{"n_layer": 24, "d_model": 192, "n_head": 6, "n_kv_head": 2, "head_dim": 32, "d_mlp": 384, "vocab_size": 8192, "activation": "swiglu", "norm": "rmsnorm", "norm_place": "pre", "norm_eps": 1e-06, "positions": "rope", "rope_base": 10000.0, "rope_fraction": 1.0, "qk_norm": false, "attn_scale": 0.177, "bias": "all", "tie_embeddings": true, "parallel_block": false, "init": "uniform", "init_std_qkv": 0.0334, "init_std_o": 0.00482, "init_std_up": 0.0334, "init_std_down": 0.00341, "optimizer": "adamw", "lr": 0.00166, "beta1": 0.9, "beta2": 0.95, "weight_decay": 0.099, "lr_head": 0.00573, "grad_clip": 1.0, "warmup_steps": 531, "schedule": "wsd", "decay_fraction": 0.376, "decay_shape": "pow", "final_lr_fraction": 0.1, "batch_tokens": 16384, "seq_len": 512, "doc_mask": true, "train_tokens": 166300000, "steps": 10151, "dataset": "wikipedia_en"}
MLP neurons of a small language model. Each row is named by its layer, matrix (down: output weights) and neuron, and shows model dimensions 96-159. Each number is 200 + 30 x the weight over its row's rms, rounded and kept within 0 to 999. A neuron's up and down rows have the sign that makes its largest values positive.
After each neuron's rows, "fires before" lists the tokens most often just after its 100 highest values on Wikipedia text that the model never trained on.

L17.down255,192,205,204,207,164,155,174,211,183,192,211,166,177,139,191,209,181,168,232,224,232,233,245,220,158,144,212,203,239,194,144,199,265,216,185,128,165,205,219,240,162,200,219,271,189,142,219,195,211,239,200,231,192,249,221,210,216,174,169,225,171,176,207,219
fires before: " |", ":", " a"

L4.down175,230,260,159,169,219,193,183,194,233,166,199,190,146,204,198,227,189,154,209,171,196,168,240,279,133,260,193,155,216,203,166,197,205,153,209,192,132,189,179,244,189,185,169,207,193,171,196,213,211,183,181,255,191,139,183,200,117,165,180,193,227,220,181,195
fires before: "-", "\n", ","

L5.down97,222,196,223,213,205,159,189,242,201,217,110,256,131,201,284,167,185,240,213,175,217,177,168,196,148,171,204,210,223,166,195,278,192,164,227,214,169,231,203,228,235,212,217,225,209,218,234,198,179,154,187,218,221,216,228,184,145,203,182,185,246,211,139,193
fires before: " |", ")", "–", ",", "o"

L4.down156,196,171,272,251,188,172,163,167,210,194,185,159,167,183,268,200,168,201,265,164,225,171,206,227,202,185,183,156,186,195,182,169,218,233,181,184,186,159,218,202,213,176,169,144,194,237,136,195,214,135,184,149,207,242,236,274,143,223,250,219,216,197,231,238
fires before: "–", ".", ")", " and"

L14.down200,196,215,204,181,214,215,261,228,228,228,237,201,186,191,188,223,146,152,182,179,184,240,155,216,199,145,191,189,197,196,173,190,215,186,215,179,226,179,214,240,217,183,195,143,135,187,239,233,211,190,223,219,179,186,185,212,231,149,222,186,204,156,206,196
fires before: ".", ")", " \""

L20.down25,203,212,192,170,236,200,214,155,216,168,264,158,152,213,180,222,305,163,203,241,231,242,199,199,225,225,161,117,213,218,186,202,177,226,182,259,205,175,147,208,231,141,176,179,191,175,224,205,169,156,192,159,232,217,200,187,226,245,232,170,219,173,175,222
fires before: ")"

L6.down302,223,171,241,151,234,192,181,154,185,169,163,178,208,153,257,206,194,204,207,206,214,184,240,161,205,140,202,203,214,214,215,196,208,232,142,222,240,232,221,150,171,231,149,174,170,202,190,160,239,164,223,241,253,198,176,165,150,216,252,199,205,241,161,200
fires before: "=", "\n\n"

L21.down3,186,162,191,217,176,217,204,214,211,219,168,198,156,168,213,180,179,192,183,164,213,243,268,196,193,179,187,224,201,220,187,246,209,196,224,216,171,227,178,202,173,205,211,235,184,201,218,252,183,156,167,205,211,175,195,257,188,223,201,194,218,227,220,171
fires before: "=", "\n", "\n\n"

L17.down217,205,211,223,158,187,193,216,167,184,208,211,151,178,202,186,186,132,192,172,209,144,198,162,277,223,241,235,204,195,174,196,140,202,186,194,187,172,234,178,161,201,196,260,226,166,179,226,189,216,180,178,211,221,219,216,197,232,168,148,191,167,217,232,239
fires before: " |", ".", "1", "4", "2", "6"

L18.down213,203,201,156,164,197,225,210,221,216,222,182,214,213,172,157,173,224,273,195,212,231,185,201,188,253,273,161,198,209,176,208,198,242,98,175,186,187,242,158,151,211,243,208,205,219,188,189,171,242,189,190,195,214,180,204,240,160,164,229,242,167,158,225,216
fires before: " 0", " 1"

L19.down340,190,210,197,213,183,196,278,234,279,198,227,200,267,199,200,206,167,201,168,228,178,198,163,215,198,214,143,228,172,166,169,156,185,199,200,165,244,184,206,241,231,164,200,168,201,226,212,200,162,200,245,212,197,185,215,148,234,158,212,202,166,260,249,226
fires before: " |", ":", ")", " (", ";"

L3.down281,180,136,207,172,206,187,196,218,192,178,239,225,167,187,179,218,204,228,210,253,184,213,204,207,290,198,139,207,182,182,176,161,170,180,181,208,216,215,176,190,211,206,205,157,202,186,178,233,222,198,214,185,200,174,188,207,242,168,170,181,186,163,223,217
fires before: "-"

L20.down241,169,180,236,229,192,227,222,224,234,191,159,201,201,181,207,168,170,218,217,159,218,212,190,231,233,182,163,176,147,190,185,217,143,190,214,249,251,201,240,187,190,237,244,195,163,227,187,168,194,193,229,215,208,224,243,203,174,197,205,211,224,259,233,204
fires before: "=", " |", " and", ":"

L8.down7,218,209,211,128,200,122,229,173,185,202,209,158,223,184,214,199,220,197,193,196,213,199,196,276,186,221,222,192,217,172,238,165,185,195,168,211,185,209,234,196,227,220,226,247,236,201,193,206,193,221,200,240,214,185,157,152,302,174,183,202,189,256,242,252
fires before: "|", "ion"

L20.down275,204,163,162,192,192,227,224,158,199,166,173,203,189,247,226,210,202,213,203,172,230,161,192,196,209,168,221,168,176,197,217,238,145,217,172,147,208,192,284,207,201,186,176,215,168,234,238,167,239,169,197,203,165,208,175,205,227,188,222,211,174,240,254,210
fires before: " by", " to", " in"

L8.down249,196,168,205,178,189,199,207,215,144,210,241,165,146,218,200,212,168,179,182,138,193,208,241,198,243,199,204,222,175,210,176,176,189,166,278,220,204,193,190,162,134,177,198,201,215,161,202,233,188,221,147,203,214,269,206,173,168,225,157,180,214,219,220,211
fires before: "on", "ons", "ve", "s", "al"

L4.down166,168,172,195,170,171,221,185,224,261,229,181,157,213,181,203,176,212,187,230,136,206,192,221,175,217,166,160,195,198,220,159,200,213,218,184,165,178,201,194,188,210,177,166,177,184,170,167,205,178,227,174,215,263,189,285,189,190,173,192,159,196,231,204,212
fires before: " |", " by", ":", "=", " of", ","

L19.down127,237,191,206,181,265,224,205,198,224,180,242,142,182,205,167,185,245,202,208,258,171,222,199,166,173,167,194,211,164,188,251,207,199,215,184,216,182,196,172,158,190,184,211,213,184,182,179,208,162,169,159,179,209,212,235,218,208,241,222,205,240,169,186,182
fires before: "}", ")", "\"", " in"

L18.down305,168,257,165,184,201,165,175,213,228,241,155,179,165,197,176,202,196,152,238,249,197,167,193,211,237,235,234,209,203,230,212,196,183,202,168,155,225,212,180,245,189,191,138,181,187,189,163,187,212,203,202,159,225,202,212,177,188,225,194,235,181,167,203,181
fires before: "=", "|", " |"

L18.down80,197,227,187,223,184,195,168,187,159,179,173,272,188,199,210,168,224,172,214,236,187,258,195,157,234,184,187,167,214,221,228,164,199,224,185,193,158,214,189,201,272,233,203,176,145,179,193,188,234,258,199,157,215,245,204,172,159,146,233,186,241,169,173,193
fires before: "-"

L9.down74,252,196,214,160,212,121,187,240,223,196,221,164,216,123,248,249,162,221,190,197,200,190,240,204,174,177,217,237,216,175,170,187,186,206,200,220,228,233,241,161,215,236,217,265,191,162,224,226,189,209,256,187,260,230,235,178,245,228,163,187,167,215,259,224
fires before: "|"

L3.down149,213,184,221,160,203,185,224,218,100,209,182,212,169,203,126,180,211,198,212,248,238,185,264,204,146,182,260,174,233,119,178,197,197,193,165,224,196,217,186,187,231,227,209,211,141,292,225,179,201,261,212,232,216,135,192,201,206,232,185,187,189,203,239,244
fires before: "|", " of", " a"

L17.down333,207,140,153,223,226,243,215,202,179,191,205,243,198,195,187,203,215,196,167,180,275,228,140,220,193,203,227,200,227,215,164,179,235,172,200,220,251,185,151,198,172,247,222,182,220,190,241,179,120,217,195,220,218,218,271,148,197,228,222,183,259,248,219,175
fires before: " -", " Roc", "  ", " Fer"

L9.down372,254,143,206,186,221,256,196,143,232,207,179,127,170,178,212,213,191,175,229,166,181,184,201,252,202,182,196,224,168,235,180,238,189,235,206,195,220,159,192,157,187,187,180,175,192,163,223,131,198,175,220,207,197,162,201,208,129,261,197,186,167,211,210,228
fires before: "=", " |"

L14.down11,232,188,200,164,185,222,201,235,144,217,201,203,223,196,189,228,240,253,191,237,210,214,189,166,150,202,179,227,239,177,169,214,236,189,241,206,174,105,223,203,208,180,176,217,251,185,151,208,194,151,204,223,197,175,224,195,110,146,183,218,170,196,177,209
fires before: "\n", "  ", " 0"

L19.down68,193,191,171,180,164,223,221,200,241,213,129,230,237,207,209,210,194,207,207,164,204,167,236,192,182,185,212,187,247,180,206,227,166,225,182,208,137,203,203,192,226,200,210,253,170,243,182,210,206,180,202,163,214,160,180,188,240,185,199,156,224,202,179,293
fires before: " |", ")", " (", "%", " =", ":"

L8.down162,160,212,160,194,232,149,221,200,238,201,145,185,223,151,188,184,230,173,211,179,184,176,212,195,258,209,157,188,214,186,194,225,210,244,154,247,194,202,223,247,262,216,214,184,175,197,225,185,215,173,190,195,210,186,208,151,173,183,195,197,174,197,170,174
fires before: "="

L3.down33,217,167,217,196,187,235,200,195,214,120,238,222,179,239,209,168,171,193,271,207,197,227,174,264,202,186,147,215,215,215,217,135,245,204,228,212,223,209,215,174,184,182,152,192,195,162,161,192,219,160,185,143,196,227,222,198,168,227,234,160,215,225,219,209
fires before: " |", "\n", "."

L15.down41,216,192,175,184,236,180,225,162,179,177,147,160,234,220,208,234,222,199,202,204,209,212,150,244,243,127,175,216,247,211,196,228,177,192,216,192,170,150,182,230,197,171,226,185,184,210,238,234,259,223,173,183,205,189,215,173,196,231,182,162,193,209,219,181
fires before: "1", " by", "0", "3", "2", "6"

L17.down39,232,227,214,174,220,215,224,213,151,147,143,226,193,171,242,215,174,185,190,208,150,208,148,207,208,180,155,245,210,191,229,197,222,209,259,204,175,212,184,159,140,203,228,205,206,149,232,167,203,197,185,158,255,216,200,163,136,212,151,157,226,221,203,237
fires before: " |", ";", ":", ")"

L16.down298,221,198,237,236,204,189,175,212,195,206,219,238,178,179,237,204,209,241,253,139,263,175,209,263,188,242,173,181,191,218,196,163,208,205,231,217,209,214,218,198,249,189,205,185,203,126,146,252,188,240,216,177,207,213,233,199,147,219,235,211,225,202,181,245
fires before: ")", ".", " as"

L4.down286,176,213,250,231,145,188,177,180,174,139,214,181,204,242,215,162,202,195,288,171,189,154,173,233,244,180,230,152,200,201,196,202,153,191,247,205,163,201,199,242,263,177,216,169,234,171,182,222,229,119,128,226,181,243,237,191,196,190,213,217,184,241,218,151
fires before: " in", " to", " for", ",", ".", " F"

L19.down159,209,210,247,226,192,185,278,210,217,225,203,204,155,144,195,193,109,232,203,202,191,231,170,216,149,242,235,187,217,236,227,216,178,166,193,245,223,187,224,206,193,114,142,190,190,213,179,227,258,174,177,166,216,235,230,203,190,234,190,182,232,212,190,221
fires before: " |", ".", ":", "′"

L20.down146,190,190,168,164,194,262,189,187,183,199,218,205,195,220,123,201,174,174,214,190,203,202,196,193,193,136,207,226,190,205,218,146,209,245,201,193,210,254,226,198,217,256,232,233,226,233,158,193,132,202,257,185,253,212,141,221,232,189,218,204,185,155,177,227
fires before: "|"

L19.down66,195,200,211,236,189,169,208,187,225,194,163,206,175,232,224,199,189,213,261,202,257,153,201,217,164,202,225,183,186,194,201,219,192,210,233,194,257,184,192,173,220,203,210,239,235,189,198,176,216,169,207,183,154,223,200,173,199,160,267,202,180,215,229,178
fires before: " |", " office", " A", "Ch", " (", " Pts"

L3.down98,240,154,228,188,237,206,181,163,156,222,229,232,183,212,197,168,199,224,206,159,220,190,222,144,246,196,139,224,150,224,194,189,251,210,229,221,238,222,222,170,195,203,193,177,185,159,183,221,194,204,208,202,151,147,164,210,177,196,212,210,193,184,206,202
fires before: " by", ":", "it", " Candidate", "\n", " Writer"

L13.down281,213,202,203,175,210,237,180,246,244,201,172,141,156,216,221,245,138,218,221,151,230,190,165,225,215,174,202,220,209,218,202,185,165,219,202,207,187,204,184,196,166,165,204,238,168,250,162,220,202,213,217,112,206,153,230,196,145,188,201,217,242,242,219,182
fires before: " |", "te", "on", " on", " by"

L18.down366,219,189,206,213,195,202,182,218,184,206,199,209,147,142,233,197,203,186,160,177,160,197,214,216,173,179,193,164,213,220,199,191,249,188,248,231,187,208,189,184,190,172,204,175,213,217,225,285,173,138,197,209,183,198,149,140,187,255,236,171,198,187,180,228
fires before: "=", " 13"

L18.down145,157,161,248,179,195,188,211,232,176,202,241,201,217,201,227,171,191,215,220,225,182,173,184,225,166,228,190,203,137,236,222,234,200,195,211,190,185,185,142,224,206,294,249,182,186,221,247,161,154,175,206,221,213,170,213,269,189,255,211,224,234,201,211,234
fires before: "=", "CC"

L21.down104,249,185,197,152,173,153,182,219,183,154,122,232,204,147,196,155,178,205,250,110,173,199,211,171,250,217,186,186,186,206,171,210,152,191,189,196,193,186,222,185,233,192,187,201,241,217,174,149,181,208,182,229,152,245,245,205,192,183,221,190,210,220,205,212
fires before: "|", " |"

L5.down111,194,199,223,181,194,203,154,195,193,179,198,161,211,213,189,204,195,184,239,233,211,233,193,216,246,195,202,198,148,188,219,185,185,203,168,179,195,260,187,159,205,178,221,212,223,175,240,173,192,213,218,234,251,214,186,187,308,199,205,199,228,220,177,166
fires before: "1", "6", "0", "3", "7", "2"

L20.down350,215,169,218,171,185,202,223,197,179,211,257,220,222,186,192,193,203,171,207,208,213,196,204,213,209,207,204,256,186,157,178,220,167,169,184,123,158,187,200,246,144,181,218,228,208,204,192,216,175,203,186,237,112,226,237,201,216,162,226,172,202,281,213,205
fires before: " by", " in", " to", " for", ".", " with"

L19.down308,188,208,236,221,177,145,209,195,205,180,211,216,270,199,212,217,169,212,203,195,219,226,196,166,225,203,202,232,237,162,250,192,191,202,225,211,134,192,214,183,194,169,235,196,227,201,216,196,209,197,217,141,202,152,190,217,130,229,218,258,195,252,186,206
fires before: "|", " Republican", " Democratic", "  ", " Conservative"

L20.down284,183,229,238,224,253,228,232,213,240,159,174,149,213,232,218,240,207,188,142,220,210,236,145,204,188,149,180,186,198,156,168,162,268,198,171,267,218,164,158,184,196,182,204,211,198,193,243,252,229,147,162,165,236,220,183,154,173,241,197,198,231,202,171,205
fires before: "=", "{", "}", "\"", "f"

L8.down142,165,137,218,219,212,185,173,176,227,170,209,158,198,206,212,251,263,176,242,178,191,213,177,215,213,177,206,166,199,218,214,193,195,243,245,224,236,217,149,182,202,163,179,221,193,187,220,179,236,175,170,199,190,213,222,174,171,191,225,187,182,270,200,227
fires before: " (", " 0", ")", " 1", " 2"

L21.down131,178,230,219,196,179,216,245,219,169,224,246,234,190,262,187,214,269,214,187,209,233,276,177,201,215,151,205,184,166,210,227,218,232,198,226,187,234,154,230,201,193,211,241,179,185,232,180,206,225,178,208,257,198,133,187,206,147,203,196,201,169,184,229,213
fires before: "\n", ":", "\n\n", " |"

L17.down210,249,190,224,199,222,231,153,195,197,205,200,171,214,204,209,192,162,149,183,161,182,241,193,209,186,177,161,184,197,180,205,179,228,199,278,171,177,145,207,197,208,170,238,270,125,168,198,167,230,192,143,233,227,153,191,202,165,216,225,205,190,195,193,202
fires before: "="

L21.down300,199,174,228,158,167,165,163,181,183,153,235,206,200,190,164,195,163,201,235,216,145,232,201,172,204,189,174,175,184,195,219,131,227,192,231,206,178,156,243,218,211,199,179,211,212,193,191,203,211,242,173,223,182,230,184,234,189,211,195,167,188,225,201,209
fires before: " |", "|", " –", ":"

L13.down94,198,271,246,194,130,180,255,226,188,180,186,230,152,186,166,203,194,171,257,231,220,229,119,196,189,163,220,200,160,196,211,207,191,200,167,180,212,230,180,227,241,250,179,164,225,139,233,209,157,189,177,183,186,235,226,227,184,152,190,237,212,207,205,174
fires before: " (", " 0", "{", "N", ":"

L4.down191,246,214,160,200,174,194,225,202,192,192,234,205,180,174,168,198,221,187,185,259,221,170,197,254,221,217,206,245,179,228,219,252,185,184,194,193,245,165,180,197,187,219,209,218,236,158,196,258,228,156,197,234,197,185,184,198,125,166,169,231,231,134,177,191
fires before: "\n", "=", "\n\n"

L8.down289,299,161,210,170,178,213,218,176,178,183,204,198,161,181,184,214,175,213,267,226,212,171,181,261,242,165,173,201,158,200,198,110,183,222,201,238,227,158,179,177,231,227,179,218,152,146,181,167,186,204,203,251,145,244,225,156,264,191,252,202,206,212,233,196
fires before: " |", ")"

L7.down368,234,197,213,205,153,180,236,201,243,252,190,195,191,169,181,193,187,218,214,186,191,166,220,216,207,180,187,182,252,211,197,199,198,259,167,159,200,173,194,213,154,172,214,233,172,162,128,160,231,218,154,170,225,206,166,191,149,206,214,173,198,207,205,181
fires before: "="

L4.down242,211,146,225,179,171,183,196,165,201,212,148,228,194,149,188,218,186,228,282,160,177,221,216,148,166,216,171,185,182,218,200,187,163,187,201,174,184,203,211,164,252,204,216,224,165,244,228,204,196,210,224,232,265,173,215,176,263,198,155,178,194,177,227,208
fires before: "|", " |", ")", " –", " century", "."

L14.down182,174,187,222,194,194,207,210,271,186,186,176,155,233,194,179,246,190,213,239,246,163,209,193,197,253,172,187,149,221,232,238,215,186,151,193,184,135,238,265,194,211,160,189,191,260,253,173,171,212,184,220,220,193,224,167,201,192,166,177,164,229,155,183,226
fires before: "-", "S", "el", "|", " |"

L16.down383,174,234,281,179,221,212,190,240,213,210,167,202,140,171,192,196,208,229,155,243,191,283,144,173,201,258,242,258,157,240,225,174,211,199,211,202,210,237,163,190,178,232,214,207,201,166,178,202,223,131,250,197,169,191,184,271,183,235,232,240,221,175,187,187
fires before: " a", " the", " an", " \""

L5.down118,220,150,188,199,200,174,195,227,193,213,194,208,195,167,170,189,190,174,215,212,252,211,236,179,154,251,233,180,252,159,218,132,219,225,172,193,223,158,195,232,238,243,173,256,196,204,217,207,239,192,229,175,228,177,198,145,305,188,160,207,217,265,193,190
fires before: "|"

L19.down124,226,220,199,164,219,180,162,173,232,197,209,185,140,164,198,173,198,235,237,204,196,173,204,229,221,249,175,157,206,234,179,216,223,188,197,179,222,185,200,200,231,215,210,242,218,211,209,245,206,243,177,241,180,204,163,231,170,155,237,242,189,209,215,164
fires before: "-", " |", "|"

L16.down362,220,202,191,215,143,208,183,211,180,260,208,182,191,227,198,170,186,183,230,200,237,233,157,227,195,210,200,213,168,164,240,192,252,223,188,223,201,210,211,212,229,257,240,193,198,178,211,216,147,196,185,185,227,117,184,219,149,229,215,225,172,174,180,164
fires before: "="

L7.down165,215,201,209,194,143,209,224,152,171,216,235,235,202,115,211,178,217,165,202,173,198,196,157,170,194,146,175,248,243,159,199,226,206,158,202,160,194,215,153,231,169,204,163,191,215,217,214,222,165,155,194,195,209,219,194,238,238,148,209,202,230,183,170,150
fires before: " to", " as", " on", " in", " with", " for"

L19.down224,157,198,192,180,194,186,240,205,193,217,139,190,166,217,168,226,243,182,197,221,216,224,188,191,175,188,200,170,224,199,234,200,226,238,180,247,200,182,194,193,201,189,211,193,195,188,193,228,177,168,175,160,251,224,183,168,254,210,247,174,216,172,153,190
fires before: ")", "–", ",", "]"

L19.down335,162,219,189,172,234,252,240,221,219,205,197,221,187,179,216,210,182,177,180,182,208,226,99,192,187,227,214,168,226,220,168,163,184,193,208,164,247,162,199,168,214,213,203,208,255,177,208,166,199,188,230,204,197,219,212,201,166,229,175,220,229,272,189,194
fires before: " -", "=", "  ", " 0", " d", "{"

L5.down157,219,175,178,175,204,201,224,190,229,178,197,210,208,213,137,205,165,206,220,227,170,173,216,207,235,178,169,221,170,212,180,220,252,251,193,189,218,164,226,218,216,199,185,232,201,193,195,201,194,179,174,204,244,161,166,203,183,163,184,194,160,147,215,150
fires before: "\n", "\n\n", "="

L14.down45,226,196,155,239,205,234,212,227,216,232,239,226,206,144,260,185,197,158,201,223,191,147,201,257,234,245,204,224,205,222,212,221,142,233,167,252,188,187,217,169,204,201,220,229,193,202,190,155,156,201,213,170,221,215,201,225,189,253,209,197,221,205,259,183
fires before: "W", "E", " (", "°", "^"

L21.down143,191,173,138,178,206,251,234,208,195,221,206,204,216,250,196,197,214,200,202,202,243,215,175,224,201,206,194,211,274,201,148,158,162,177,191,212,214,221,131,224,189,164,218,187,202,258,241,254,228,230,292,234,212,235,159,210,242,217,178,178,210,206,199,199
fires before: "-"

L3.down245,208,202,258,165,183,148,216,205,149,195,205,234,200,194,190,160,187,205,241,196,193,156,215,222,202,209,157,138,185,188,165,160,178,198,213,201,197,179,207,199,200,234,177,265,192,206,200,199,173,125,173,174,180,233,219,238,196,206,177,193,184,197,173,209
fires before: " |"

L6.down156,210,174,205,201,175,199,166,163,215,219,172,204,147,184,201,208,209,208,205,127,246,198,202,203,207,209,238,179,201,218,263,193,247,235,208,210,174,189,162,139,195,240,240,173,187,190,182,186,229,272,235,190,250,157,178,213,197,226,259,200,202,195,210,176
fires before: "=", "\n\n"

L5.down63,226,228,246,231,223,199,204,162,203,144,235,257,171,212,223,175,134,129,227,176,185,178,230,180,222,189,176,164,182,224,245,156,202,218,215,236,194,198,189,151,210,171,192,178,185,211,239,234,198,127,173,134,168,204,186,247,210,163,196,229,241,186,205,170
fires before: " |", ")", ".", "\n"

L21.down239,216,188,220,176,191,174,232,246,195,219,148,177,209,221,187,173,250,211,179,183,179,220,193,203,258,207,152,159,133,114,233,190,197,223,152,214,183,180,215,215,185,226,268,191,196,209,255,213,177,164,151,206,244,200,209,228,178,208,186,204,163,216,205,205
fires before: " the"

L18.down37,248,203,140,179,221,197,247,223,190,214,168,187,212,192,189,158,170,139,225,203,199,226,194,276,159,166,229,190,207,147,174,211,173,170,181,214,219,219,199,223,166,200,191,202,170,172,177,190,221,203,175,132,230,215,194,200,243,230,208,161,237,194,198,179
fires before: " (", ")"

L9.down262,166,217,203,249,205,163,194,257,254,217,208,260,231,206,225,202,185,156,200,212,234,238,230,191,159,215,180,192,223,211,203,204,173,208,208,218,155,228,165,253,210,235,234,224,138,260,228,277,246,189,205,227,222,173,202,161,159,179,204,178,207,250,206,157
fires before: ",", " |", "–", ";", "="

L21.down343,167,192,244,204,202,179,227,208,178,129,174,247,190,148,190,166,200,180,196,207,191,249,229,193,229,188,234,196,213,178,217,242,174,200,212,253,187,232,116,242,205,212,237,197,205,190,230,183,223,169,194,173,170,206,147,170,202,224,158,244,192,163,154,193
fires before: "|", "-"

L21.down7,209,165,209,208,239,187,191,222,253,173,222,176,173,191,200,205,169,199,164,215,190,206,199,199,128,236,205,200,187,140,193,191,249,214,209,230,209,223,204,152,178,235,156,213,162,217,180,225,254,218,213,195,168,201,190,148,188,245,192,194,155,128,232,163
fires before: "|", "-", "elected"

L8.down218,148,147,207,233,220,141,222,195,187,152,159,198,217,214,238,177,205,240,181,173,216,181,263,182,220,262,211,214,191,182,218,189,190,265,182,206,200,213,177,253,229,218,200,232,189,279,164,243,233,189,221,190,237,197,263,202,148,214,193,146,213,226,211,216
fires before: " |", ",", "."

L5.down248,189,202,185,230,180,190,204,193,222,196,145,199,166,182,169,185,162,239,155,152,218,199,233,176,148,199,212,209,234,193,257,207,196,223,224,133,172,246,233,208,180,173,166,233,170,225,223,128,209,275,189,252,250,165,217,216,117,215,216,221,178,202,219,220
fires before: "\n\n", ":", "\n", " /"

L13.down151,218,175,179,184,209,189,218,268,203,172,164,220,221,173,190,214,182,169,183,233,202,224,193,219,222,211,188,196,193,224,203,227,173,184,182,187,183,171,171,195,187,164,140,188,214,217,205,125,204,197,225,120,196,152,178,175,137,207,180,172,209,132,285,197
fires before: ")", "=", " ("

L14.down213,203,119,221,238,171,229,147,203,196,238,176,215,155,197,162,180,184,225,217,168,217,182,147,189,224,246,204,168,154,180,184,155,244,166,287,160,211,217,168,212,151,154,167,215,203,175,201,222,187,225,237,159,234,204,212,181,170,223,220,190,172,226,230,169
fires before: "on", "ons", "ve"

L18.down375,221,243,166,209,193,181,233,235,209,233,175,224,154,159,179,225,243,198,152,201,161,186,215,185,218,201,119,204,175,148,193,182,227,164,206,210,209,208,190,191,194,227,208,145,171,192,168,213,228,214,211,218,179,150,223,257,200,218,176,230,189,162,175,210
fires before: " |", " =", "=", " (", " not"

L5.down32,242,180,188,165,246,214,157,201,207,224,168,237,239,161,184,166,184,260,196,174,157,210,227,183,156,206,149,196,225,133,175,215,191,125,205,233,130,226,180,238,224,185,248,152,164,192,220,213,153,229,188,184,265,210,206,171,213,197,185,214,266,222,223,233
fires before: " |", ",", ";"

L5.down90,222,158,213,221,167,175,217,224,191,227,171,152,125,194,188,198,181,202,175,221,192,174,224,198,203,212,206,200,234,201,210,210,231,209,195,139,213,215,231,197,235,252,189,211,230,207,210,181,212,169,187,212,164,177,210,242,149,180,159,272,165,218,154,209
fires before: "\n\n", " a", "="

L21.down210,187,155,261,178,190,193,242,214,160,126,153,236,216,193,253,171,191,232,225,154,160,189,176,202,181,194,241,183,188,196,166,230,171,211,183,202,220,208,240,194,241,272,176,245,184,211,224,193,148,156,175,163,177,206,236,195,182,159,178,228,191,193,266,166
fires before: ".", ",", " in", " of", " |", "\n"